config = dict(
    parallel_block=False,
    lr=0.0136,
    schedule='wsd',
)
MLP neurons of a small language model. Each row is named by its layer, matrix (gate and up: input weights; down: output weights) and neuron, and shows model dimensions 256-511. Each number is 500 + 50 x the weight over its row's rms, rounded and kept within 0 to 999. Numbers have three digits each. A neuron's up and down rows have the sign that makes its largest values positive.
After each neuron's rows, "fires before" lists the tokens most often just after its 100 highest values on Wikipedia text that the model never trained on. A number after a token or word is its count.

L12.gate1764:555529438550587487501525460471510499501532533489493476465519504545476511541494446505512509471440437470515519441452485408559503527609502561527530537455541523559521595464432459445548508607565429576501494403472558532492524478558471479545500562526511433469452449465670541495539456512547417492543510456478519642597537531464448509476482447409567507474449467434346488441542564499506561500520436543525394479434509505416549493551485525464545469511459543583580560441523478471518488380474531482596550500620432553454511450525491544388415469455434402432642425542504514564561504477542578547525546430531526583497601467439546566522556497554525379498477544452476528494525517482497475524512438464459652467465476495537525481493526576528505486484635577510459575576520455529590462555597558
L12.up1764:488624454507609444540506455404549399447528473439525449477551464470437480563472471499475472488464491478531552462587549462508515459601445442547575557547517449548458554427506438483587614532510490588545478386438545372524483580548405536456489517504539450515495522439607515509569406499460437524453487400461594598511521488428507582513473546458494423547497458392435452485566481526464526442528436540598447503452578508453506495590516470448448465530461613571565494509480428382576441458488509534553516501528478590402518493493471474426512455473448428463530502543484470474503484514607439563465398499457502453440567517465519434540522523397517407476546584519465485440596456470545506544459547503429543515473494486518491448547565576566503564585585548484468488469499451560500438590583517
L12.down1764:494517465542494492541486506498514382451535492470513554525467436491539410513459564452535534500469501568441460480566481519544506643497459447439354540474536509509509428493545458550432577462458529554482445412455529424543522510452565483572386455516528455448497483486496488445502475436565475509458514517554566546558497465520511598347510538550496449503444492443445439482447551560470552454562537525445507570457481487509446445525542522423489446444470586473521477495398530427441507422586517437549485494413512428507533420457343534521445466485494487502504579541559476496493469524501450523484776575528532493452503446500587551551525481554453425523460559515446541561500425471488587580491531502480458475457523482515466539503499580499526361454527516478515567565549458485446478489504573
fires before: "| " 24, "\n" 23, "|---|---|---|---|---|" 12, "|---|---|---|---|---|---|" 9, "|" 6, "|---|---|---|---|" 5

L12.gate1207:469564455411597470460529533572560494582507456493426416473488542504495503531474526526469515480495449534469492583510507429400441453535408396428512518462532403501487551594466484526536510464501521531479492563608485483502535398491503517448464569459451389431522500551553588595554558488522507528464476454481465439508493531475533445556558540559572532507528513567594583527560418503437495542492515490532439502551422568526598512589593526515523452500471409448485536446501444508619518608514356550552428589481546473422463512515465552479516501497529487527555531419512549468468560530484485563553339520502478485447449473597568470491461472470533440567467461424491402498541554614548553528478520523518556457489483514540506509473575530446496543534439511440566456518487498490488569533423476
L12.up1207:422441512447472548469488513508502425529562475438531521527560473471479446489401445510502559517513492386462491624552562505512521469504526552510456540410512461421495570425409485438496483442468528530509528526392497413527523525470524419505596607478543422559456468431529463475713525439554471420513434459433443554606594543495473474592488624411521465477557457490533519495462538479592555434547509519483485480465468567587526573499555409491486596435575495510593534489537477356456490435512403489496498529501495443462539515437569472472416493486481442501523454423488620485554526455520524520576474443520509438576437560503503477422492497438532487452581525503489426483578528463507418481436553440423512501425488611508467586524489543485546475456432541527473474502453439610499524498498472
L12.down1207:416576547524568465439435514527481499519473483496533428470534485507446466409479466535432423551518462482447512493454468540557452439517526460528421534448555511453486581433494449543494541554550500566515446469573585548613486494481540540542499513444595492476505437419483411487500582429540505528542458371521567437462560550454600477517464545488558454565491451446472564491504527536433479415573490551583577572473479490544540455415499411547440502495511449491455531455473498429517426475509461508523548515492457509493532531428491452583495588553433415528442485455512440541546402444484399520516616487499500505521572497534473509467444433417553520446508474437621512550496478423440508558434521471463519540442498481498486432590461558490529505515522604453511426509439530467584585514406564
fires before: "," 46, "0 " 7, "\n" 6, "." 6, "\n\n" 4

L12.gate1725:498522487556549384407398500532574455441504505459567480467497548448592550494496438534511490567448488489513548419500557423469506448468464453485427503556484493485568488577490504537524503531564470510506563472494490530500482471575503504588593481450494561585438468516527466497517488499461515510516455517522543441434553518463541441568536442476513451561480387446568448520490461540529476505451492412517554476485453454534458645564453535456491448518454515542477511520579477527525422458435604516504541490479531439466453450445525615558531472483420422515532541462511405566390516445570553498544573549522467519429493535601537487531438538538592479503405483391460429582494437453600582473534516502458500557546447566572456457619456530489440438575497484504475502464519500471538509471550534
L12.up1725:471455497417515483512501496523605432545593566573500472424469466512535585552538512529552419478518412520518530554493425619532517508490432597519579524591570585466501480517520429440523487542540430574514538550546486467539502493495566488513593466553420484510598570531478414441566604565538436460455529473486539539492508472488460454533487475516464510468469549474459578574509370545503473526530551581441599455487455463596559512530516525513501478489554459525508453575442576477582437523466555509595487607516493551541468546581503486449468464407478434494516534510455445501524455579448612472469795533520429552444451545590519535459464534517499433415509398435471462536463540526581461524482512417490446519541535532441556432510555509517570609476416528501466533491532579655512451566514552
L12.down1725:488563541538451386501545436504433449446546549630549459560540505542437498422452498476485446523506473517521534429466480499468497475513587553451528448504493463429452508496448406381537446564470436476494482464551549449498502471538585572517505505501441529437464471499476547587455495486488556461458488484448490542495532424527483473491529518440491574476490481567570409430522540505488503511523500574488377517611555496567459477603482485490477460542426504590500480502482495492503407505591517479454453404535501508438532468430510480449455521548403506507485485481558461449504452435442434567480048561466511446491545535526507497492494519594496477485624428492497475558528453503551548472574615555502546469515488497521491494522528567457516545428555480581531431466540485533441488406474538
fires before: "| " 29, "\n" 19, "\n\n" 14, "in" 4

L12.gate773:345591552504508557478452515522454539510517370618523543437375442484503482538399590473580467442446582549526507470600506527578516445503536469498487569530492567451500491488576440447437431603486477533527486536526410583510485475467516433473485449455433479451508505405446505557502570552487516498518494428460470483548547583551583473440471618367502574540481471553481480513502461546451509518513557539567559543479554413605485546510511506486528479600480425500517557516515463579576444467474445485446494507547453524455463529399500490557441495620573426512479557524516543556523463549539544551510548492481574467599516509450486645439501414512527463482479571464507516495455521504546588494489532571548449466457498444583475496562597552520513520524538481532577505544454558534488471574521579
L12.up773:572522519549527510491555507476531545508491458487465458488583589470524502522449499529564557532489487520469465467450546521512488513437567478483509537485450493462570486514526526581478417508486519596553458504575502587467339475483495533442418473515487485472481539411514500505533382465393476489454581542530455513462588389530601588562467520506541517447549481508510541496455498531545459465490549527508517557609419416474558467480484638474479430552494471486468482410502495493513458545582499447611543451445473455518490506360472594510445440542499453499492553510598501453512484553527480490510583550540532421562584460481475589412440506550541541498566489431566493521457538530493389471390417577540432498441576565562475459517523435470453467533443466465420486488384507510548484497530468
L12.down773:407527432537536567530608492509501519562587477502559554478463511582576453480540508519546506483471522452493489453489495567441543513475559516478574502468564563538519521481465562513524487477526431431515553469505463436503548508513470465516519572405495433508533483496545593483477528477488498493446426492541416480521550507516615481543465408526432607566498489507475468470392576492599460562522557508461476469538537462547571478520571503377390453482469516416493474511514530500442485480462483565516480382542561375434453496464485586490464513515553524487488445473516425451522437613541487443494762453462464533496605492570483636534414476433476533446536599446518463472524521468531503479464470542538561528540553515447523593436486519548456465582558586470482523525573510565458544460558557
fires before: "\n\n" 35, "\n" 27

L3.gate317:448512454545454514567512525508576491506482566588512487530518425535479502498576496437514495469557604510502573608563592540587471628536508420482490509446561578466612526469406401508554495549417564508523487511456468523480550526493485365475508462474497476493430557436554545474504519445414475451384518536540469450551412429470533530434458481568395507567459478532432471565476538509507565505463512414558510549460466409412449425488482499555431562400539618478525571540467487523481482417425521522526422424486415460415542581564440514564454604521471556517460479513487439587450485519588557482484583538546453492405471478512502551387599523547442582435481414497528461443473542456502572477401507444552521618547534460458470518446512520524459464427534487565517492477486533477522495494572497
L3.up317:494545458581477504549565485491532486485479553571383509485527410464473473505533495520554459518547569503512585658470582544544558604533473479541542566514572571515592476515376437478599486573432479543489502508466499495490526501505464391498577439471531545509416627431528523449460574493435467440389527551547510458528435476494533579443463497520354513557487466567444449504476569573441554501484526461538488520545449443467465476479627529522423598420517553500505585497506469461493489438457521449525418415473371438427544578586522517579427564551486469503437542471473433572479505502545487491434575545529464526410522443546475491383575491606430567445423472466583480478514609465511509454435521452527479555563518430508441540440510479490461490479527508515498560442436542509550517486572552
L3.down317:535468449516497536481548488504430514562502499564527531478503604507490466566466481398498499495446422463578588425569503506558571502438455536529580487523518496563522481589455518533491510493430616512532482533496514455614478527438493539455439468565489485502633435545442395455529487472496414523619545598429382546497523612413518514519481562462572624527407520435504525346543483487486515420505512539469488550524484480517463518431558490433508403506465505606502500418497560468444410527461510487537467520491567567523534514414557431584501502432434502520525538495378504522450553495496536517441472516505486407502487559508638422452406475444532471627428573621474494540490495531519561546497512564498461596501487578492605529543440559524487506488559524492459521479522558527517534455461497
fires before: "\n\n" 85, "\n" 6

L12.gate976:524429528483488519491418411587479587474510437512422458436362463453447504469529414579502514472446548422443559532472511492499544406450536579529482522526518457558557462468567595448487435524555507468528389438443406490528581520537484445487448505537561477615577456477493511518561532476491478484549491521534508426497528553569518458585518458402502517584419501441491437403505530512483489484503535492496545475419373458484578507493558594582537443462522553449493524484548504533543546485597603496500474506497502593544497496544468520526461430429398472407485510525535470464552526549595521529487598589523560476396530565581518488481413437445508456443494505467493556447471493529522583572651431550518471492469500512501484444474569512585529565445494472554461523448539537501571534379567598
L12.up976:577547522605566466458502495531454533559504452542509482449536606461574441483515474485557477637572466495452526473386522512505509517525520476556480502571526507491537486570559427484521513506474473570421496519467454532449609424478572524488448512491465514616511579497546593468517436497540550467488529461489480436500618565525457479459556437477588585457577522508483472513499516501571536438460597508485473478418497425475458528532468551482535466452545377548524472523434540541446461500462542488543526516474417490554500473548602554577516501493417534416537533492531486519583510524499494512533761499527446545511544521503551548590554450560524485542449524424462484530424561419562448478521470445563491611528366503597452471458549510499550479482478451527520508397400549601545500438551571
L12.down976:487496499473500460572566562490558520444585491527483482555492464529553464508532604480553508541469523452438521561488477517550435546530496461469464509450566420494525434524520538605518474453594498520470452560556497463506489466550555484498533427455552583485574473409509468508460513532433488494533509513523500462566430472526493479502421488522506466538458433440524527478524509497453471503411514499478448457537521496521498560521541515481473497502472590520495504441507526530490517566558481473520492510504575492479532599521558475548450510494453542550544479529559509475427505536490513512549000501501450477536535534388511508466596532421452516500483403516482550437521517536458485511507525472524571518447503522518489488528567472516452480476473521460521484540505582462493531511485511
fires before: "| " 51, "\n" 27, "\n\n" 18

L12.gate1338:557461433531443441393477556516476492535505494525456496602591479428479505405530453502474556573476460531566568421478602443530444525474464444509456511491467385484490487478539478456443443499547541577446439507507621610494530443453460405545606530524507512432555576461521515548552417482450466528560474525411568578475513539518515474439501451429478533496564538455530525525586503570546514436452571485478432509428545523510424583549452471469493533437474403508499521495560504464509536481471533516544592573450444456453485444570507481504506535549602442544539529562509562472459588506517509554420549561571563532560484435499441468522526536486472461522489470463509528539620483493503506422561437511459591481499463536455564598523520489462542559413442554483499500493507606504600412519607420
L12.up1338:495463427485472498409502475478519536493516456488492593453502495520488502480432447471500508528527509472539543544451502498546519499522467530435555477506466412424474525416442469490578455516544544649501458444411504538475510543426348415518632530558519460535504493462605477467521487549571459569508573471475458597367546499465535453511529499458511480450557545512484547467576510569462509431514536451530414541495523594561470504469550487430505536506606453523502504539446516465395554498473435474512505593415444539358399445568502537506510599524485482563568474485453496451509448514549485568496478484468495512493515411517475479505494423596437437500454451450529460518564509486538456450551456561565517379432474565562469542456461471503560524523460485456537548565503578455494463450581504
L12.down1338:504511477530471506539595396477560466484586441529485503586573558511490462548586490439480501636457578431516509549455511609615429374495526554556518566416598474542546495451572495486460549533526504465450425418448472415442506444510559635485421567485514520477531422510501536520547445479480448506497423444566534577445471481530498457535534499508541520582532503480503430474470391479556519438463471571471414432490524491486576492579433513436453484515490471547412537445523456561449538547569461496484420530464584519527520557593485492571536542496484479506479538466599407449513539466535592557446688511571452464410518466541437513422504492503516418459492519426486554537464435476540512533596418570567447477496535468574428495563454483512450532466407535480451547493513523532524521523540384
fires before: "\n" 33, "." 19

L3.gate82:492570586471449488598464508505473490453446529462472530525468540443570519471497494542497487558532431466549492558505467512505539470365528531498513441525454451515521460500482619455585638554508626563569391572467498532482488519469394553590486448596460474452531567530532524521537547453528507527578572537495472461472612468501495501485489458451470522593509493480479545472473424534447450551580482488612557557496461536544429439467540498532445589489512545435446600531463465483506516500531595447513563462517421333441478548556483605552447427576450479485519556496492503465484568526545433438527594508512451494408542470419483564484555586488581582417498539554494514460504590524478622571490447494507552516507490496523518512571525489630446496494551577508460576539458504539500526491501454
L3.up82:511596478443499408541484537485494493441507460445457627610539594432513508517440479499402451533466465515507500407488507418512577479462499503508561443598548494502558524441468497476461581511577561465618531508503564468483495470468562533532445512540485459486517551467474580517523445494567471475419426551427531507471624461410453504513497468517436494467604417509427487499434464577455436471584437553509458588437482557507401378488504529504522468566505532439506534532544549461518468479511558534538585466443467434431617513537500498505528424642483439490498614475418561429459534538504381522609537518570450565451566502430417489534480496514574508468498510459505557533509543459560594549605532450430428551539479568517453517453492543592513466515563577555402525508558489481467518440504445
L3.down82:548533522508458428585557565521503483521506557534506517542483534393416439504570451534541446446456483475486464526491499466553554469547544444538522552568532471564509567463519453571554451534444480517473555564515621525579482496520513475453582511483523423579487488540546414540551566486523396544474508420524513435434460526398534557567473491501516629563554528406540485509491552489465488512636608574468499493470450445496559541407584430461550506520420408527486388380510507489492542420505464396574502535465484469558432420480533546551457440419532426476557441505488528536531477500405422519552704491519501487559519498569564539501522503570528447405465448542609410521489430510510469440493522367538436512556467514491529409491417554561448477498561497533486503458481490471587541456507505
fires before: ", " 26, ". " 15, "." 8, "\n" 6, "'" 5

L3.gate1952:462576499476548582589359554369565550404411478549494546504433535455603489521502487587519433528520552544525441559475395478443482536498457498476457561580587602500559447481525593646480520594531611502492453467550523598465440505519558531546500408472546509506454464384503450513506482491510463499435574565494480548486497490404513518425480457534461515426526492449442529494472520478516543556489599587522498533510468403499464498526390595535397449602529451510504531336482439430524443438394596409490594518550535452491570476484591489543411507474429490497484578507575525392516522522531465458497500543518486566467505553492521479502566501496474561523481545477569523454438431502507463510543521494515472495421506583502412575427513564518436565470533390521482465525529490464500534544488516
L3.up1952:496452450530476552548495552513528542536481587567476513504484601503449470501431560484540486567536486413612505489503555569520462511492459487498399487538539549429609441504466492510526412523490580537552494474550401579444496435525551517462515438511522469489479467551454517588441490527536556527478487468578508548420436571570457550412535483423467548553570542457547559463516455539403585524513473452509503476504542463449541469548493438428555532484502469490592541511540455450567521497484564439494582419560518543521516514410508446564471509589421460458571488530487587553475489430554458454426537460583431558551578501516484458501502585471442493464468524497514436479455487457505488420550442535535438487485508529472492559465550533548397539446512481433463530515560509500561490498456517
L3.down1952:545458514470398505574552402552530451419496473524579504463468500484409458463532520471566495523464421468476547530494497499495468481609531449451454437421429465598446521553365488477622520550518455584513455577503528317607559525582536440513525572516541570473590489389429533507501587478472506470503512579490541452530520453512539450469517501476515464541540475463516460518512576510493480481567519552567508395543460525431430476461468510530478505487426484521496434515562476536504469429466525549558498422490467527549479485594538447571541491475514475473521444478532552591549535510472526563498612483469570492461566523612491540511513432508544543520534601461442495597436464584531514532513513504488493452533495540441601533560507560564586419500421479542465445540426489506542544559534392
fires before: "\n\n" 41, "\n" 14, ", " 10, "-" 4

L3.gate992:502464581533432476474560357531445479576522452573542583472511534392415464435452492465556476527463526539454473428558513458559485569446401486456500377473584583436500474488473475429496562513542481483486548524541485594446505511486538499412601502560496522511608427622482534587461459433543552416440494457475396467556434569531499429495560462511530493463495474507450478487558538455500590561562522464519471468474464490560496450492501460420469510553497544567471548488511472516497540385530427524481522441459489570528482467441535529420506513537454518448464554432565465452551509469457536504489617497493422553484443436568522508518498496576546519512479475464395513475528533493503461568505539491493535530503472528538464470460543615524533410426490497464495531454577529514542506517513353
L3.up992:443494557470476467479538403501517495530543528504431524551459541421478484433497507516599486539520464488464461440489479428514441548533440514482451418486507593493531490477440504424535478511606464514467531494488509523485536477427485557436604514502452523537580433519503509541465490532574432449537516484558488475534458643556502418458593482470471506615500504521416490482477576549525599520535530539494383572474514468510546487498421548445502459424578516604454511541503478540540493422514557543531490492494519497543530459561539496454531494488411587414488582441558488414528495507485556462445548497502465507491522434567535558503495539514554549495478547481476560459559534446503483523458505502456528517462395481605530406480503563580514496469428517494503519446500546521556578544425457
L3.down992:477466477513431533438489549437528497442470522539468529412586505473449479443510542538499453435505356519439502548475436512524424499508518530510564423571510551431467523547574521533561547470565499471491509489538480505498456472551451477545591425570483437588445454569498529425484401511526427474517500570425546557563519553455456557502521505497443488547544447465489492553552513455433593430464477534519474523423514415431539479531487513500518465564431630560522569552517498416586490525554386582521468514495514498377437514473541516556429475490429475500492410500487535558451543502512474542479600485500490479486499468548529516525457620516492471508540480568525524460547573518460518451481547552526594485585503452453562447495493459396546476509492519484468501478495394431401478472505463
fires before: "| " 44, "|" 40, "(" 8

L3.gate539:446446424454430446523459442471414519604513465513471502501448469508477398484439400497415478408486530391522464521461445476497547520539489460494455503482474473432443573543498514565555542476507388447413428531486444452501529533468393570517463519480488537461501518576492521414496489523520591525588487479487432454459550506515494553502577493523592421472561522503516454523511571387501487476383484520459501511496425525549457446479480566544451553500487401476560421451440484481585482591498437557471549532558469435518533437524486539476530454430477492512497478560509512535543504463509430473584526524508529474532416499459472508488590428508409461575471501478553572464534546499563406489440463491560505506496436552493489452542620546439503474500536522569442526463608525558424409501449538
L3.up539:445485528473480439516480532658519478474514418527457500470505523545618488567501619512522520558507423610582461564545474593482532591453475607523526466548446588485503519480453436551452437455520569485513519465525490458589591525537527493489539559402515532569538467498496492515535514562583394522496514501542520574488432560546469394482539501530378458536414512491466419515440467484507605456490455473469519557460456433446487435443488524457462481552515463511471482479426457468591495495475446471517488468601522498530462502490478534439467453433486583480525489437503437603587521496465436483443475405572472543365486488512508471456597424442472575403462390488548560452522475498523512424493515428433508433499442459510454521454497479583580429424516547476484415605550510491548513464559507
L3.down539:504493452514484470511473578557432470482526564489502530531446507501643459493507541490492527534424462493543509550578468543449577573479518562432542451551510630469507427564462432381410500360585457449454578422561482524625571445518478487574491507449500487532505469441547534560485429490472397524453411484491584444492507481511540507421532463475438510512506500631509506465392521461470509433413481520551483489468581485582589474544464459411497365476504564545462467562502475499527558474541546498567467449484550464430426486507426512451473529486544537512525501497548523529516478461430464512470447472508474449424460474528451569453518554464554519401433473548532544478491462462524580525518495574517492466548416494499430494494579533537594458524429559426474440491586470480537537508557533
fires before: "| " 43, "." 12, "(" 11, ": " 4

L12.gate1862:373469481528471480506567453536544518549540499603587483516530518464559508486558527467433585634532527465535477471529466479530541408462520480477395490575507549458582515543482494523594543475456592540516494412459523449507560475479513539556525517485557401422466451333403530505518523478559629573470479635527441557455505487570483418612479473500572598575572441448488574494545474529491486507530517519495500493494404565522364382501418457470491538566490594478508500484542479544538543544540346502490396494489486514468469469515513428515492383549491528530500506494525466497592412454427488603531465484543565521449573520505511465478486425430457542531497503503495511579468475544565476465430538489396510554495573522455523516440547522502485457549467481488449549465436599548569488506527533
L12.up1862:431462455461554465536531513459509540516481526533529505530558571496557569515536515420426532581439456515573472494557517511456553405511505505499411446646532542463567550532523499514506502472457537531437446405486560433506527518588520520548561417494488513413500440399394425512512512457463591487523498574517456553474483507496482482476462418519588492593540433490487558569510544533551482503584534503411549550523466541461436391502490374529488540481442608501514466423559501537480553545559332433450411482511465473384541462549507463514462464536547481473512542472530546454477462519462501535567529490582520422451562483455533472491410424465470471503510526505530518509465508518567397437492566424480488547514569432468486465475598446521550539587485519497477489485454607551526461477511513
L12.down1862:460538466446554507540448484527522461485542486524565517417537465501545508504432513494465555505500601419458565545510450536462531518510509429503412498548561493502547605486428425454540516512474476606494431579414564547546506576534490552480540492444500446472478503475497450436512556427523513583589515548492473482519552463428559501494548473525463475629472432505405507539519460438526556506480613518475480528508473482538439451414630551581404561470481473536538491499482458576497498432562468427501522454487502553525526492504491445483458580630487579459500531444532386528495463421468563517499612414563512457483533558536419486466518430549480499508570546467483573475522484509470472559527420450506544487469450529433486476535478448479514363508500436491580404530506565594507512499480502
fires before: "," 16, "5 " 9, "9 " 9, "3 " 9, "1 " 8, "0 " 7

L12.gate1857:565461522487503469521435486540445553459493451524470515421503519555467502499415408470508432459452436409460497506456571550516516417562462413597529518487575622489587396533520504465547530591533501479470452474509398530461490563514569436503454600525551419537487495483515545512445538436501481504384527465506429453518594424452591420522531467503408580499461437553491620547490489442552493550452566506390533448480478461478593517573566516410557445586582515496449467526548514428492456429631535493449613436532510508578535582523471539460465443447474486539475538505463458540658532514524487449452583550527483551412537509445420514589359497508659468513500594500485451525389491563547489536544416448439478600431488521527464494495447492531474502520558479563497553473498550491563484497547472
L12.up1857:505490487438556448374411554491512526496475506511578521510495488474493413459537538491454531510453412512476521554442556470478480350549527463512498396513401496444580563499521521524509540537492518374501479528502559576482590471470378585517401522548507462624479366456439500575485454454521465523490493434593561429455540472506395407570446481443512501477458487469430504487517504472485501454603486503453578541547360496483479544534556572498546512555513480468531412492470514515396484545411517528544532504477464476467502584467541617548452519445449525433481507496450473534543493504350463505511599463494371550446487510420440478494421469427543390471432563537480616443497551521572472514493495539544505539435551463569452476417588536469540461509489454590502472531505479547562477469544621
L12.down1857:506520534511552482492492443506562471597450521527445520623534430501522470578601492523467501482503559500461511576533458558466557646503513518485443461506471497553512501408552441537517542513442462493592510509524526511431457527533470568571430480538476447407470529470526504467560539575447486471501478502506447480491486479557589513493468489475556499525500542465512450453469462505488532501466503531445503467511578494466513473454485538485464576590587571516470560472584582471390488476539457465572511468483438451474480476466504494485526481593512530486509571474558562612547525546451496492407015438509496471512517486410436542526632593617450517532502470560544461477553474490471476447524499540436560417516428497433427526522488449547527534532385478461527470511479508550489517506497538
fires before: "\n" 41, "\n\n" 27, "| " 25

L3.gate919:519444522459404472537406507471473528426440530559497470480432525459524568597420419534500531482537546472491538450497482463479515465444494497510606515435455461548474511546519472446415532499500423443484526410552455552526474527490542465335490479478431504497440563458509424500544541472534532439519547415422412485444529480514553498528458490525509540476546527487452514456604488455456499480467484612568519494533459505479452545533561534562446451432506422485501560554525543548497489454589519522624558552557526513439338459461487528423468431471559424559486470504427408531458427548503428485477516570434531561586481509512458559453545505538467505418495555434532472549530504548539498526440549492605465478404519601565573484505422449500471507511476388561480503405463507495531477515456590
L3.up919:548412507529420623524389459397362426560554536463549478491546492393484488545449448533562518485524563497459587373406536471488465446478469444469578575475565510595491502496489545443452486471508503457456527456590453479456482502476490517437487503459468492505454516451503419490542520410459507449554560473498447449445564586484446572496525552470498473517555531481353485422574507546523522473543496531473489450425532493477424583559502581577506482459507425512517555523545448509514515355516534487613550511495462474393504471438449465483396495495488459500492545520421465599494399481524485440536519551528514483506500568434423459511494536515496517441516523453511498506444483503451511540500525488534417442448528572576429401540496469480439528448493576526599511368551455469506461506467595
L3.down919:455475469520483481563589449454523487487355525575477541461477488509559479528473443506549528456532676413482482493502544479524560584435505402509506485465590473614468503517478513506503543538444477545457570506405596491511579457402447555422524430615451499548489569530493549536536453509475495442367502492443519556488470547452420524410523459461514547523482503523513505530499473486550452500529527475536450448537501420525476492503496553511428451428513467592508511520501496514484512540419462519551510483432520531519451572553505549425530460504457440534592450544507554530546443482473518475543758605615432560487468533509401606529570489493550493460630574527546544489469506491563524592540442428524528477514391524432553531514538537514464568508505463535453448474447522398498544535489473
fires before: "\n" 61, "\n\n" 39

L3.gate920:485558556528474584515471476470476502510521585549550464514384521554445515491423447547512531575402508439514503568477541572584533554528466478497527548494496531419582501551559521584540377582431491588434531573424389509523527517356522501485396441437607540408546507459480563453483467502602543500537494471498556497506515476543541469410554440442564554478551510430521484452541575541493547475537519530471459521545529480450485469603533473417423512515543510543580571430519539462481554508455568484551524463476416428451510447461525529597508477526514476469499569565438546467496489448526431540400623500505451410498588515549525557513424472546611597497449496497495483521544523437437517486545332528519452519470475495505451535561540445549415465406492530509497493547539433496497535530573554
L3.up920:497505554529447573514484503503491538536475474580562527542513528428493532540534427525480509401553593446527481531477527458575550585534472472446422528517547387553576568542575449511546418632512499527491493480445467476468556449505587530522442583448492531524580499395481490550516463490545469461513497468592478478476512452588448479487519517459520517421458446477569449447484512648482528453524403500467468544515394508426434497561527546507566420463623499485528494481526519478525439512530453498525508508377503467558434509498524471548407476450443451505425546462470489512494489450540555530461575553577493545471520514561546618465486497457553530494479500457472423526538481517501475584581357495527423500513422483518470469526465473469497445459621455492494461513461487518613474457598456
L3.down920:568486561573437406482559481499541448472444491525448548438384518540539534561606546410467447453458537414521551432504450493417564491569511477566510480525434407511502585561433524445496521524479434579519554576460434512557500408518577396513378502523551501428525446464493444418421490543507439497474519518486549496404595497475563449516481549435517572498519440494531439523460562559462532421466509568500557500527468502540455551496485406527471473486472467450450493472545523539503473489484431477565502526536367452474508499476440511588462515479492475439513503466542548452451520584467485539457672472532471439513471523499511491544457478521500489585463515554472443555477552464564485548470548418532480556441480438476465544522485568511459450499544325501504427416480531393542569427500529
fires before: "\n\n" 80, "\n" 12

L12.gate1067:488492484540414518441498421561467515474551591476466531562506446388521562533483618502523441563439449481465515475562491569481501436611400537407491507440419628455574533541475418546501577490507489539590554496504513461494510467537491503430546507460568541554469541419537583582559477426485446546425551466562501454535486477420461488501491556516444526561565528480428475484480425525517504534568538521477518464553491555455524501546446490436574543464436507433459437400532490439594433513476454554446545575462489524499498467482528531448388484482541526489481443442412473507482529548510510507435591510563540503498482504413569508434560467448581535501461460496465442496462459545519505414525488556471583514405580468509516483550574550472537475402479483508453546542473544462484589500397558
L12.up1067:487511502528460536494518422503623530481509592464462522633541491453430514553544544493491438600424478519455429552549534583477481439595414531393479577430407562483548528556566494528531551537506421477561534521504572476465513494575471470486478470430540524572481544588552569526501489515509400474427568436595492458506470496500454434533529520577452524537468506459451483547513458518428445555583492586482507501564516536460515541532477452446593477422451531465483431449568453493564455444469483576506534469496481589446471421462480487448402491498584515532457505492446460456519492610470489542470516519532538491530444576477571516393558477481550451496521509440453480518524477579517459438591473543414547559497537501594513469490578545482551476488546491540456542535502535425503546472435532
L12.down1067:504648499467453533490496451490469507415461520554394508524570506548533493557468528409424453599464595478490519558524538420467430556520464518532431456515494521452444528515470407545435582465504519538554423494486568580509599457507494497477482539435480559532414488490481527550481455497520491469496507425523367472495441473450498508525465471575521542546394498509516491566505473587435490485521559527519562467560454513507508632497540480516448413406446535454479463459492536523527477517456582570584486505556448524372455573448563517470482502537441518453469440466438441452414485530479526526516537474551472494567583571491507480431454457520472486405520533527554484463510398538499522558468476537526543502432521456394500469489467505503581614566536515457428461562562603445514513490515479
fires before: ". " 33, "| " 27, "\n" 9, "st " 6

L3.gate1987:490471557584489552475483505554572528525509456470574453465492456472538587475491379508557455475587483418559505533563408573576489613489475459496470576473506564460635492480491472609513586419522464517476417564514505533491408565462620390405537494465483494487476504482482483474419547478492497522472495517571492480512475559484459530453472541560440515511549483590485459524449515603499550443470464455473558488419463479525577484543518530568410481608581479562652535492481532486556512469567468503529526484497554470396431413472467521490510520483527435518538524503453589546464382524461495513479564460504519531512554503528536587464492491617445475357518551559560487514453452503544523557499542481525504593456517541559461490490566503479508580479538485542487505516498489476475486464516467
L3.up1987:504553472579416547487455430552456403461496609551452487460490524502598464503546480523531494568405518413541536482499481417436453548522439523495520513560547429523516482502372542414647524528395422457481528491545466549452499508525417522506525514483514607517403481502440511500559430523534496483468561514572473526505539501559510530465459505547462516498427563546486499463564496441484481522476525471418494559457466526542520476521484423444369502523537469429498528546478543459564388465536462494521541474572464510440465471503487548472527482498485467465493520491452499574511439444461526462490419465529593459422438455542613544485471493561483499488543518512551635456553595516547564650489550598534462599447436488626398524490549503504426505501548539465526498525537514411434527486503466
L3.down1987:516466518510496520441545557541445536483634440596475541515457501508535511504512438498533543440517493563566513454504512455548496527409466472510440454509573455569484495502554479540412500473511544453488537588518580427542513484450570441439515431533479569554511508405544524506474552531469471489514490569407501407499584570487464447499473613510592668410591489526465497546470458548503451388472475425508559420549458526501610457502543581566515526566568458561488556457475484567439519463467537522524456535456546527505519446424490422418411552528488549611564520506495478545565399530520443553445707479587504465625460557512600645501508500587543471462555470512537506445448491551538476485447474387463561588466537507529582546479508534543434516484519487472645526527572543451591507529480468
fires before: "\n" 36, "\n\n" 14